From a checkpoint of a small transformer trained on Wikipedia: 28.8M parameters, no position embeddings.
MLP neurons of a small language model. Each row is named by its layer, matrix (up: input weights) and neuron, and shows model dimensions 240-303. Each number is 50 + 10 x the weight over its row's rms, rounded and kept within 0 to 99.
After each neuron's rows, "fires after" lists the tokens most often just before its 100 highest values on Wikipedia text that the model never trained on. A number after a token or word is its count.

L2.up233:55 48 63 62 57 39 39 45 46 55 59 43 41 63 56 58 64 39 56 27 49 32 53 37 49 40 44 61 37 60 49 48 52 73 56 37 56 33 53 48 47 52 70 32 63 54 56 52 49 56 56 48 34 61 47 44 47 47 62 50 45 46 31 40
fires after: " |" 64, " " 14

L9.up66:40 51 52 60 41 50 45 45 57 58 53 43 58 56 51 49 39 40 35 54 55 50 38 36 41 46 37 43 53 74 63 53 46 27 37 43 37 70 48 55 37 51 49 47 36 47 56 55 30 46 40 44 51 31 50 59 55 50 53 56 57 68 45 57
fires after: " " 47, " |" 16, "." 6, " No" 4

L2.up656:37 56 48 52 46 74 45 50 46 54 57 47 60 47 54 50 51 35 51 36 47 39 50 47 43 42 51 60 37 60 52 59 52 50 37 44 57 76 53 55 31 66 55 65 58 51 41 50 53 50 41 37 43 65 58 49 40 54 43 35 44 58 63 50
fires after: " |" 41, " " 9, " F" 6, "p" 4

L8.up1020:37 50 46 53 49 45 41 64 45 41 36 31 56 34 45 56 56 40 62 34 40 59 55 40 52 36 44 45 38 38 37 44 55 43 53 62 52 45 41 36 56 33 47 52 36 57 55 31 49 53 45 57 60 70 68 41 64 50 62 35 43 62 55 55
fires after: "," 50, " " 6, " |" 5, "." 4, "12" 4

L2.up733:63 44 52 38 64 60 41 43 47 56 43 36 57 69 53 25 44 51 53 42 38 72 42 50 48 39 45 52 48 43 43 45 54 59 50 51 64 61 57 50 27 53 36 38 60 42 57 48 40 64 41 50 56 46 43 49 60 65 56 27 42 49 67 51
fires after: ":" 44, "up" 5, " T" 5

L2.up1302:40 46 50 62 48 51 58 45 43 63 43 48 63 84 37 54 35 42 55 53 35 69 72 67 58 70 52 47 63 52 45 36 63 56 54 39 63 44 56 45 41 60 46 48 50 48 52 57 37 58 51 55 42 50 47 41 65 46 46 31 31 32 65 58
fires after: " the" 30, "0" 26, " |" 5

L2.up809:31 32 49 58 47 68 53 61 67 61 48 39 46 34 62 54 35 62 34 69 61 55 52 56 49 57 64 55 56 54 57 61 55 54 48 40 45 41 47 31 49 48 34 49 34 53 55 60 43 32 49 53 36 55 37 45 50 64 48 45 57 47 68 67
fires after: " " 40, " De" 6, " d" 5

L2.up603:29 55 45 45 73 48 52 50 33 62 38 60 56 50 36 62 41 44 45 55 47 48 44 51 51 68 55 45 34 49 68 67 44 22 53 45 64 55 37 39 39 55 35 47 53 56 40 49 59 59 61 56 63 52 64 44 43 46 51 54 65 68 61 30
fires after: " |" 53, " " 5, "2" 4, "–" 4

L2.up1797:24 66 50 58 33 45 47 45 41 55 43 46 55 47 60 54 60 35 64 52 55 49 44 60 49 43 40 54 46 45 44 61 40 46 62 49 61 58 58 49 53 49 54 59 57 59 67 64 61 57 48 50 46 59 44 47 54 48 45 42 50 44 49 50
fires after: " " 35, " the" 11, "The" 7, " a" 7, "4" 5

L2.up206:46 57 30 46 56 34 48 54 19 44 37 48 49 79 61 59 37 49 70 65 35 30 37 54 53 46 45 49 42 40 54 47 39 41 60 55 59 43 58 50 57 52 65 41 42 45 63 52 45 43 39 43 46 52 43 49 33 39 56 53 61 42 60 60
fires after: " " 47, "1" 10, "3" 10, "2" 7, " a" 4

L2.up842:43 38 47 44 48 63 56 53 62 34 67 56 58 66 37 44 41 33 47 55 56 55 43 75 49 56 59 63 55 60 43 57 38 65 57 37 40 50 55 59 68 61 44 71 43 66 54 52 36 49 59 46 46 47 51 51 46 51 53 36 66 55 50 52
fires after: " " 55, " New" 4, " for" 4

L2.up1819:51 65 36 48 54 57 77 32 37 47 60 47 56 51 48 27 58 50 55 41 39 50 49 50 41 51 59 51 45 36 51 58 43 60 41 35 59 44 44 51 52 55 50 45 45 50 63 38 52 43 57 61 33 73 50 47 68 58 55 43 50 56 69 53
fires after: " |" 36, "|" 11, "-" 10

L9.up852:57 51 51 52 54 41 53 75 54 52 54 49 63 49 57 46 60 40 54 56 61 45 31 44 57 55 44 45 56 61 37 51 42 67 45 69 44 51 53 51 57 36 35 47 49 59 51 68 53 41 59 42 43 35 41 61 43 49 65 47 48 48 41 49
fires after: " " 41, " (" 29

L9.up648:68 59 46 46 35 46 36 60 43 56 40 50 66 38 41 57 59 50 47 57 53 58 26 50 36 68 45 49 50 30 57 67 70 34 50 58 41 48 37 51 41 61 46 47 63 64 65 42 54 46 53 32 48 54 50 40 60 67 52 49 49 32 64 59
fires after: " |" 66, "1" 8, " " 5, " ft" 5, "2" 4

L9.up1210:53 66 57 44 52 45 51 39 43 66 47 54 60 59 42 37 45 57 57 45 62 48 65 53 44 45 67 64 68 43 31 55 37 51 70 50 33 53 56 52 52 41 62 44 39 44 38 54 46 60 55 69 55 49 59 48 64 36 55 48 56 28 45 59
fires after: " " 58, " |" 13, "|" 9, "–" 5, " (" 4, "5" 4

L8.up483:41 46 56 41 48 54 64 57 35 53 43 41 38 55 53 45 53 80 53 44 63 56 47 59 55 48 65 49 64 46 56 68 55 36 42 51 47 49 51 51 48 58 85 40 51 57 50 29 46 50 45 48 61 67 52 62 38 55 33 42 52 40 40 60
fires after: " in" 44, " the" 9, "," 9, " December" 4, "In" 4, " January" 4

L2.up399:46 41 51 41 35 61 47 65 50 54 49 43 64 53 54 48 42 47 56 43 38 57 42 40 48 39 37 45 58 65 40 45 60 44 51 42 46 55 50 53 47 46 51 39 49 54 42 45 39 67 67 69 63 50 48 45 67 53 40 51 48 69 58 36
fires after: " |" 53, " " 15, "0" 11, " —" 7, ";" 4

L2.up1909:60 49 43 60 49 47 64 43 42 51 74 62 59 38 56 54 58 53 44 52 40 55 50 63 73 63 54 55 39 59 40 37 53 53 44 58 46 49 50 41 68 54 34 41 24 45 56 49 28 56 36 46 38 55 63 68 60 54 36 37 52 64 34 64
fires after: " his" 21, " an" 19, " the" 19, " " 4

L9.up373:62 51 40 20 42 42 75 47 41 49 54 51 52 56 39 44 61 49 48 60 51 28 54 70 47 61 46 49 48 57 45 55 45 36 47 56 65 49 40 58 41 52 69 52 60 50 56 52 45 48 64 59 32 66 47 33 58 45 44 58 37 42 48 53
fires after: " |" 56, ";" 8, "1" 5

L9.up404:43 62 54 55 39 46 61 43 33 43 34 50 67 37 48 49 49 52 47 49 64 51 51 56 42 53 51 46 45 64 52 48 37 46 61 57 54 65 55 38 53 50 53 61 53 59 58 47 74 52 49 51 58 45 44 56 40 66 58 39 52 52 58 38
fires after: " |" 46, "25" 10, "t" 5, " February" 4, " Center" 4

L2.up880:57 32 58 49 50 38 46 54 46 56 45 52 77 53 51 46 47 61 30 51 52 59 55 46 46 54 49 34 33 45 45 44 51 61 51 55 61 55 54 46 41 32 47 57 40 31 54 29 43 69 30 58 36 46 55 47 49 47 29 53 59 59 35 57
fires after: " the" 20, " a" 11, " an" 11, " In" 6, " for" 5, " from" 5

L2.up406:36 69 46 50 51 33 52 43 42 50 40 38 56 51 32 41 49 46 46 46 53 39 50 62 53 56 72 43 63 49 58 44 53 47 44 41 50 52 42 43 46 51 53 40 50 65 48 45 50 60 32 60 38 61 39 43 36 45 46 42 57 52 45 36
fires after: ":" 31, "–" 9, " \"" 9, "-" 6, "." 5, "," 4

L2.up1198:73 37 43 43 35 55 42 47 49 58 45 58 66 34 65 53 51 47 51 21 45 61 33 45 67 42 47 55 44 60 68 45 55 39 47 49 62 53 59 43 61 35 55 56 59 40 50 47 37 57 63 53 38 53 50 59 40 50 66 46 44 55 46 60
fires after: " " 33, " |" 30

L9.up204:27 31 58 59 57 44 46 52 46 30 46 55 58 46 45 58 38 45 53 56 49 69 44 48 61 39 53 39 52 36 21 59 64 45 62 60 45 59 57 42 58 52 56 36 50 47 39 49 52 56 37 37 39 37 53 58 31 41 66 51 56 53 53 56
fires after: " |" 39, "0" 15, "." 6, " " 5, "30" 4, "," 4

L2.up844:42 47 45 50 34 54 63 54 49 64 41 39 55 68 62 29 47 40 40 69 47 34 43 50 46 35 62 57 47 66 59 45 49 24 42 31 49 48 49 46 35 58 44 45 52 65 50 59 49 46 62 52 62 40 64 41 57 60 45 56 61 48 59 45
fires after: " " 45, " |" 11, "-p" 9, "-" 4, "P" 4

L2.up960:58 45 54 53 47 54 42 41 46 60 50 64 46 79 53 29 50 40 62 64 58 45 55 47 50 64 49 40 49 51 41 33 46 59 42 46 24 46 70 31 49 51 40 31 50 37 50 36 68 53 34 59 41 47 34 46 60 63 41 73 47 24 49 57
fires after: "0" 26, " |" 21, "978" 5, " Votes" 5

L8.up974:64 40 52 43 44 72 40 41 51 67 50 43 61 33 48 39 52 58 45 53 33 65 63 52 41 57 48 44 52 56 55 68 46 48 55 48 44 67 58 41 51 45 43 41 50 43 48 58 41 55 66 59 40 36 63 70 48 46 57 50 48 58 57 69
fires after: " " 59, "." 6, "–" 6

L8.up544:66 40 65 59 46 59 49 38 51 55 34 40 53 52 50 38 49 57 50 42 66 58 37 63 66 36 62 50 43 44 47 36 47 42 58 58 46 54 50 67 33 57 45 56 49 47 33 47 37 36 50 61 62 63 46 52 47 38 60 56 73 42 50 51
fires after: " " 35, "1" 9, "." 9, " |" 8, " as" 7, ".\n\n" 4

L8.up32:35 64 34 43 48 41 59 54 41 48 53 57 40 52 51 37 64 55 53 47 46 52 56 36 38 68 39 61 47 50 54 27 66 49 28 43 36 30 40 38 47 56 55 53 45 54 55 50 48 33 41 55 55 52 49 26 36 29 62 60 65 49 39 48
fires after: "2" 26, " |" 18, "3" 12, "1" 7, "4" 6

L2.up1005:44 52 35 43 70 50 66 31 57 45 52 50 59 58 48 45 57 47 62 58 41 46 57 66 48 45 53 68 52 67 65 30 50 46 42 73 54 41 46 46 51 57 45 54 46 51 43 36 33 59 65 41 58 44 51 45 39 56 37 43 56 39 46 42
fires after: " (" 18, "." 15, "op" 7, ":" 4, " \"" 4, ")\n\n" 4

L8.up535:57 47 41 59 53 59 59 43 46 22 54 43 68 58 46 56 48 40 31 25 45 51 42 40 46 64 52 36 60 49 54 48 35 56 30 55 52 51 57 52 40 51 38 59 40 44 64 59 51 68 46 40 39 52 42 46 59 55 49 36 41 51 63 58
fires after: " " 33, "." 15, " No" 6, " |" 5

L2.up716:54 54 51 70 40 64 47 49 52 50 60 43 56 54 67 57 65 75 49 45 63 36 45 50 33 48 36 57 44 33 65 52 68 59 53 48 49 55 42 61 42 52 46 40 46 58 46 55 54 45 64 76 47 61 55 49 64 65 54 59 47 51 28 53
fires after: " |" 22, " " 20, "0" 12, "5" 6, "8" 6, "6" 5

L9.up1441:52 34 31 40 37 67 43 47 49 59 56 28 49 43 59 51 43 38 48 56 49 62 51 62 62 62 44 59 34 54 43 68 60 41 66 60 39 43 50 74 40 41 43 62 49 45 62 46 69 63 51 50 72 50 27 43 50 54 65 45 50 68 52 55
fires after: " the" 46, " on" 6, " " 6, " |" 5

L2.up843:54 40 44 58 59 50 40 30 37 48 62 43 50 49 54 46 56 67 64 72 32 38 54 47 37 60 46 34 41 55 68 51 37 52 80 37 47 42 71 40 46 51 67 58 35 52 59 53 35 50 44 55 47 48 54 56 24 54 36 50 48 59 59 49
fires after: " |" 49, " " 9, "2" 7

L8.up1514:57 51 41 49 22 55 44 53 52 49 29 61 40 50 47 47 49 43 47 57 56 47 40 58 52 50 56 46 37 48 45 62 58 68 50 46 42 63 47 50 53 42 58 51 41 66 70 55 49 35 53 46 41 56 33 34 43 60 59 51 46 50 52 68
fires after: " (" 47, " |\n" 8, " " 6

L2.up439:62 34 47 55 53 57 40 47 37 43 56 62 46 62 46 52 50 55 56 52 48 58 32 52 55 60 66 52 50 53 47 52 39 51 42 49 52 53 51 44 46 56 57 54 40 61 66 38 53 65 43 58 49 52 55 41 50 56 51 54 46 68 59 58
fires after: " " 46, "–" 14, "5" 6, "0" 4

L9.up1678:47 52 20 47 45 39 46 44 30 47 39 64 64 58 57 47 60 49 56 52 49 53 49 52 45 41 66 47 45 55 59 39 43 26 61 52 30 45 49 48 53 50 49 52 59 55 41 55 70 37 73 66 52 52 52 53 54 45 51 53 36 45 47 55
fires after: " " 52, "|" 11, "–" 9, "9" 6, " (" 4

L8.up427:57 56 51 51 43 52 59 37 65 55 34 15 67 44 55 41 54 41 59 42 56 45 62 69 60 53 45 59 52 43 57 38 55 52 57 41 46 39 48 60 42 47 46 59 43 48 55 44 46 49 37 36 64 66 51 35 40 35 50 46 45 41 38 48
fires after: " " 51, " Set" 9, "–" 7, " |" 6, "|" 6

L2.up1897:44 61 44 35 36 33 55 38 48 35 50 41 42 64 41 35 48 47 59 27 55 47 42 67 52 57 45 41 50 62 47 35 49 36 54 69 69 48 42 42 50 56 55 50 56 48 61 57 38 50 42 54 54 35 47 27 52 72 53 55 63 48 36 43
fires after: " (" 20, " \"" 17, " S" 16, "S" 11, "-" 4

L9.up782:51 56 59 49 38 37 52 43 57 58 48 71 59 39 34 50 61 42 58 62 54 55 47 67 41 49 47 57 30 48 24 61 42 35 45 54 38 47 50 67 46 69 56 54 42 36 57 50 48 53 54 61 52 48 37 42 54 54 54 59 53 50 43 61
fires after: " " 48, " (" 7, "9" 4, " the" 4

L9.up650:33 43 45 39 46 48 51 54 55 40 54 40 57 39 33 39 44 57 40 54 45 48 43 66 47 39 50 68 48 49 62 33 69 35 58 60 39 50 47 39 50 44 44 58 58 45 39 40 58 39 44 73 64 62 54 50 51 49 52 54 44 53 46 55
fires after: " " 46, "|" 10, " |" 6

L9.up1867:43 33 52 35 49 50 60 52 54 49 49 47 43 53 61 48 54 42 53 52 71 43 45 48 28 57 30 50 42 46 37 45 65 47 62 49 45 45 40 39 48 51 58 53 56 46 50 60 58 55 46 49 66 40 47 54 43 44 70 50 32 49 32 57
fires after: " " 82, " |" 6

L9.up1918:60 47 52 59 53 48 60 43 38 49 59 41 76 50 61 56 54 56 53 53 40 57 53 56 44 64 48 53 38 57 67 42 55 35 45 52 59 44 49 40 37 43 65 42 36 43 40 53 57 57 72 60 58 76 52 58 48 49 50 51 42 52 47 55
fires after: "," 45, " " 21, "." 8, " $" 6

L2.up1137:42 63 52 58 40 61 43 60 51 27 34 52 60 52 51 40 54 79 46 49 53 48 48 55 71 47 51 58 35 51 53 62 48 40 46 37 48 43 31 63 35 53 52 58 38 47 31 46 48 55 66 55 38 55 46 48 58 59 46 44 39 44 55 39
fires after: " " 33, " |" 32, "%" 8, " Center" 4, "." 4

L2.up1792:48 61 56 54 41 50 46 56 60 61 51 53 42 47 57 43 55 49 41 34 56 45 54 50 47 65 47 58 53 53 51 50 47 54 54 57 55 39 49 44 66 66 45 33 59 41 56 49 45 61 58 56 52 64 44 55 62 42 44 46 42 58 41 63
fires after: "0" 32, " " 17, "1" 11, "7" 4, "3" 4

L2.up982:54 55 77 43 56 49 45 49 36 62 47 57 54 41 47 52 61 48 48 66 40 61 43 62 46 68 51 50 54 65 56 34 52 44 57 48 64 42 62 45 50 59 52 65 57 51 32 53 56 63 46 47 49 42 51 35 57 46 49 27 44 56 69 45
fires after: " " 40, " |" 35, " Gr" 10

L8.up292:48 45 49 50 56 40 52 44 54 51 41 60 41 53 65 36 49 49 53 60 58 39 51 59 57 44 44 47 48 40 49 42 73 30 67 47 58 66 38 52 43 39 45 39 53 50 48 53 52 64 59 60 51 55 54 38 51 62 60 48 52 51 43 62
fires after: " |" 56, " " 5

L8.up277:44 55 43 61 52 53 47 31 46 37 55 48 44 41 36 45 61 50 55 48 59 47 55 42 49 59 44 57 28 43 42 42 40 48 43 50 39 59 75 58 47 56 67 47 51 69 51 58 63 47 40 58 48 50 51 39 43 54 66 55 69 46 65 54
fires after: " |" 47, "," 7, " " 6, "|" 6, " Center" 5

L9.up383:61 37 70 58 57 53 52 23 47 43 42 52 43 47 39 37 58 42 71 40 39 45 62 43 52 48 42 67 30 55 42 37 48 57 37 47 42 59 37 53 41 57 69 49 65 47 52 58 58 32 51 61 51 71 56 53 50 51 46 34 39 66 55 49
fires after: "|" 34, " |" 20, " " 10, "8" 4, "7" 4, " Set" 4

L2.up2:40 62 57 48 59 58 30 46 63 39 52 61 58 40 38 54 57 64 48 40 57 66 22 34 54 59 57 51 47 46 48 67 40 59 55 46 43 46 49 40 47 43 44 40 39 47 47 72 62 53 37 48 50 36 53 55 55 45 44 51 29 69 60 69
fires after: "8" 13, "7" 13, "9" 10, "0" 10, "6" 7, "5" 5

L8.up359:60 44 53 52 62 51 33 74 32 61 50 60 59 61 47 75 47 62 46 34 47 48 35 53 36 45 57 33 39 53 34 49 58 39 47 59 62 71 50 47 25 69 61 50 56 52 55 66 56 46 53 46 37 40 50 51 61 54 48 43 43 43 43 27
fires after: " |" 52, " " 9, "t" 5, "le" 4, " Edwards" 4

L2.up1818:41 52 40 57 67 63 51 56 49 44 47 41 46 55 60 43 69 54 64 46 49 52 65 60 44 54 30 45 27 37 26 48 56 32 56 53 37 50 53 44 56 59 47 61 54 56 65 58 52 37 51 45 53 43 48 40 62 57 57 37 50 55 50 58
fires after: " (" 25, " |" 23, "===" 11, " " 6, "==" 5, " (−" 5

L9.up1037:34 54 51 48 35 55 65 53 39 46 27 64 43 41 58 53 44 41 50 47 55 57 51 68 57 31 46 44 60 60 44 55 45 45 63 37 50 62 60 72 53 32 44 40 58 67 51 60 34 41 43 60 60 73 69 36 61 51 47 49 26 37 45 36
fires after: " " 34, "|" 15, " |" 15, " Set" 6, "3" 5

L9.up1070:49 32 50 28 60 46 53 54 46 52 54 62 57 45 49 63 47 47 72 57 43 48 34 54 67 66 60 54 45 52 46 46 42 44 56 40 32 43 50 63 44 49 61 68 40 53 39 52 51 52 67 46 50 30 61 47 57 56 50 37 44 57 57 45
fires after: " (" 43, " " 38, " \"" 4

L2.up517:35 22 54 74 47 48 48 48 54 58 34 43 40 50 51 47 54 53 58 64 42 29 41 52 57 63 43 64 57 47 54 45 70 30 49 41 61 35 52 66 48 41 32 42 24 53 42 48 37 41 60 38 58 55 56 40 54 60 55 42 61 61 53 59
fires after: " " 30, "0" 14, "n" 5, "1" 5

L8.up514:59 58 43 29 35 54 72 54 44 57 56 49 51 46 54 60 49 51 49 30 41 62 44 75 51 48 56 33 65 67 58 51 52 29 57 38 44 47 61 40 58 37 50 40 55 53 42 51 43 49 53 45 81 65 69 51 55 38 51 55 48 44 67 41
fires after: "2" 13, "3" 10, " In" 9, "4" 8, "1" 6, "8" 5

L2.up1562:49 66 56 48 38 55 58 48 49 50 61 57 56 43 53 64 62 50 67 54 47 42 49 56 48 35 55 45 47 67 61 55 54 40 62 42 48 56 39 52 47 41 15 44 46 46 47 46 26 35 72 63 38 67 39 46 55 40 53 48 44 54 56 52
fires after: " " 41, "," 31, " |" 5, " —" 4

L8.up709:52 48 44 46 47 79 57 37 75 35 55 50 59 45 50 32 31 44 30 54 51 54 48 41 40 38 54 47 60 71 52 65 57 41 59 46 32 56 68 50 61 56 40 42 47 62 47 53 40 35 46 38 38 43 57 42 63 51 63 55 32 36 51 32
fires after: " " 47, "===" 4, " \"" 4

L2.up590:52 48 38 42 56 38 58 54 51 46 38 38 28 65 48 38 51 47 50 48 60 62 63 49 66 57 45 35 37 50 48 62 63 47 55 72 42 41 55 54 53 39 67 40 65 62 56 58 48 53 42 50 56 38 43 50 56 54 50 49 33 45 51 47
fires after: " |" 52, " " 21, "0" 4

L2.up945:63 53 44 41 61 50 31 55 56 46 33 40 39 53 39 51 58 66 57 47 46 52 58 36 50 38 53 63 52 59 47 36 61 66 50 42 78 52 46 65 37 64 29 60 44 46 47 61 26 51 52 56 42 37 55 58 43 66 36 48 38 59 62 41
fires after: " " 28, " (" 20, ":" 8

L9.up1543:41 43 48 52 47 43 54 62 50 64 43 58 52 52 45 43 46 53 45 43 74 32 59 44 43 62 54 64 48 49 45 45 53 45 57 44 28 47 55 47 35 57 39 74 56 59 69 50 47 40 48 45 43 67 48 46 40 39 57 39 70 46 62 57
fires after: " " 27, "2" 19, "3" 15, " H" 5, " |" 5

L9.up1633:52 47 52 48 43 34 81 70 50 30 51 48 39 58 58 39 63 39 65 38 54 40 57 47 50 34 44 45 57 52 47 46 61 49 54 57 56 63 42 58 44 45 49 46 63 53 52 51 35 51 52 61 45 61 57 57 46 51 76 36 52 45 57 43
fires after: " " 30, " |" 27, "une" 8

L2.up343:43 54 44 34 49 59 55 33 40 46 41 44 53 51 41 52 54 51 36 57 43 53 44 34 62 66 53 44 44 43 37 56 54 46 60 47 42 39 45 62 53 53 52 31 49 67 33 60 76 48 40 42 31 62 57 62 51 48 40 51 69 45 58 45
fires after: " " 66, "H" 5, " a" 5

L2.up451:49 64 53 38 38 48 42 45 35 59 46 55 52 51 61 46 42 42 52 64 57 55 60 34 37 74 41 44 61 60 48 43 57 23 35 37 50 41 42 48 61 63 63 30 57 47 47 55 47 60 66 58 54 45 48 40 67 41 44 51 45 45 46 52
fires after: " " 49, " No" 7, "2" 5, " bl" 4, "3" 4

L2.up223:47 48 41 51 78 57 46 59 31 42 48 42 42 56 37 26 37 52 38 66 53 54 54 40 37 49 44 28 54 54 50 42 47 53 47 48 65 41 52 31 52 54 48 54 48 41 29 38 49 67 50 47 48 46 32 37 58 44 55 48 57 55 34 52
fires after: ")" 40, "2" 8, "3" 6

L2.up731:51 41 50 39 50 57 55 41 41 56 40 37 41 61 63 41 49 45 51 66 36 54 40 66 53 66 36 53 46 47 33 69 67 26 59 66 61 49 48 56 44 52 62 47 52 48 51 51 49 43 28 68 39 48 58 43 50 56 44 39 45 49 61 55
fires after: "===" 33, "==" 27, "====" 9

L2.up1706:71 46 53 51 55 64 47 65 30 59 49 37 45 43 43 58 59 42 55 57 43 63 55 40 44 60 58 35 44 54 31 60 43 57 41 38 41 32 64 47 50 54 58 36 34 46 63 39 46 66 47 46 49 46 33 35 71 54 32 45 48 52 38 47
fires after: "0" 30, " |" 17, "1" 11, "2" 10, "9" 5

L9.up1145:44 56 38 50 66 49 35 57 41 60 43 53 53 65 43 51 53 23 48 71 59 50 41 48 46 68 39 57 82 50 28 35 52 60 63 67 58 43 54 56 40 37 64 65 44 54 48 60 48 35 51 52 46 34 66 69 58 59 49 32 49 47 42 42
fires after: " " 42, " (" 35, " $" 5

L2.up950:56 47 33 54 44 48 59 28 41 62 48 49 53 50 61 24 48 68 71 31 54 56 64 29 64 53 48 47 52 44 62 46 42 52 57 39 46 30 48 39 51 62 45 39 60 36 47 39 61 57 56 65 64 67 47 59 59 47 55 43 32 53 55 56
fires after: "." 57, " |" 17, ".\n\n" 5, "\n\n" 5, "==" 5

L8.up591:57 35 45 54 61 57 63 42 65 45 56 40 61 51 58 58 50 69 38 46 48 68 41 48 33 58 51 68 56 50 66 57 65 20 54 39 49 55 61 61 29 50 34 32 57 55 48 39 35 54 62 54 53 61 60 59 44 42 64 46 46 43 40 60
fires after: " " 44, "." 14, " in" 8, " (" 5, "6" 4

L8.up1087:66 54 37 50 63 45 45 38 37 55 52 50 56 65 59 45 36 65 45 47 36 40 48 34 69 45 58 32 52 42 37 47 39 47 54 43 40 43 51 58 54 39 70 36 49 58 47 65 41 30 40 49 55 55 55 53 60 31 50 70 46 32 62 46
fires after: " " 54, " |" 10, " Ab" 5, "7" 5, " (" 4, "|" 4

L8.up1490:58 33 44 52 47 40 51 51 63 46 47 44 51 58 68 46 46 50 54 45 45 51 64 60 53 49 54 55 37 44 35 41 42 43 52 62 44 61 53 57 52 47 51 50 34 44 48 45 30 50 49 63 57 64 51 60 46 55 38 45 42 57 41 44
fires after: " |" 40, ";" 10, " and" 6, "|" 5, "." 4

L9.up1914:57 74 42 42 50 43 62 37 34 50 61 66 49 44 46 44 65 52 58 44 50 35 40 42 47 51 52 38 45 27 40 47 67 52 47 28 63 43 49 55 38 32 58 44 58 69 26 64 57 57 28 47 49 64 44 50 45 47 54 37 73 49 54 69
fires after: " " 55, " (" 7, "200" 5, " a" 4, "202" 4

L9.up1689:48 44 60 56 56 55 63 64 43 56 41 24 57 48 43 54 56 66 49 59 49 40 48 68 60 68 63 47 49 51 54 35 58 33 64 43 45 57 36 33 57 40 64 38 55 36 49 50 41 63 30 31 57 41 66 61 67 47 52 58 55 44 51 43
fires after: " " 49, " in" 12, " In" 5, "In" 4

L2.up1787:56 48 41 35 54 56 62 41 58 42 46 53 52 52 46 47 65 37 58 57 42 41 43 54 45 33 51 44 63 62 54 47 56 33 33 54 52 49 58 46 61 31 42 33 52 50 52 42 46 70 60 62 58 43 59 47 49 44 63 54 45 59 52 31
fires after: " |" 35, " " 29, "–" 21, "." 4

L9.up2:73 46 38 55 55 61 59 61 46 59 41 55 58 47 49 36 43 49 32 58 48 56 40 51 55 59 60 75 42 37 53 36 59 50 47 40 33 34 52 48 33 43 58 67 43 52 62 35 42 63 50 57 52 51 42 41 47 50 54 54 56 52 45 56
fires after: " " 38, "|" 11, " |" 7, "5" 5

L2.up814:42 46 61 50 47 58 53 54 61 47 56 46 56 47 45 37 50 41 34 53 50 58 37 39 57 46 59 43 42 62 54 57 57 36 28 42 54 32 52 49 71 40 69 33 51 45 45 48 44 55 44 32 60 43 57 74 58 36 56 47 40 55 46 28
fires after: "." 61, "–" 13, ":" 12, "," 6

L9.up1504:30 42 49 49 48 40 62 32 52 56 46 54 43 34 43 63 68 48 65 49 48 46 43 40 35 38 60 30 45 43 54 49 55 48 60 49 43 25 54 58 47 73 48 49 62 47 72 58 42 61 57 56 64 63 40 57 61 51 53 56 67 42 50 46
fires after: " " 41, " a" 8, " the" 5, "1" 4

L9.up851:45 63 61 48 43 44 64 52 37 63 51 30 41 48 49 49 59 61 54 35 45 70 45 76 50 45 57 48 54 52 32 40 52 50 53 54 49 59 55 53 51 46 42 41 53 57 60 63 64 55 54 39 54 55 41 43 51 60 62 38 36 61 54 52
fires after: " |" 29, "2" 10, "t" 7, "3" 7, "4" 5, "5" 5

L2.up567:46 39 62 49 60 45 57 57 28 36 53 87 49 49 44 47 60 37 43 48 71 50 46 48 39 61 51 31 60 42 39 51 36 55 56 65 43 47 65 42 60 23 47 55 33 36 44 39 34 55 46 60 65 48 38 34 67 65 53 57 42 47 32 55
fires after: "," 48, "2" 6, " Ell" 4, "59" 4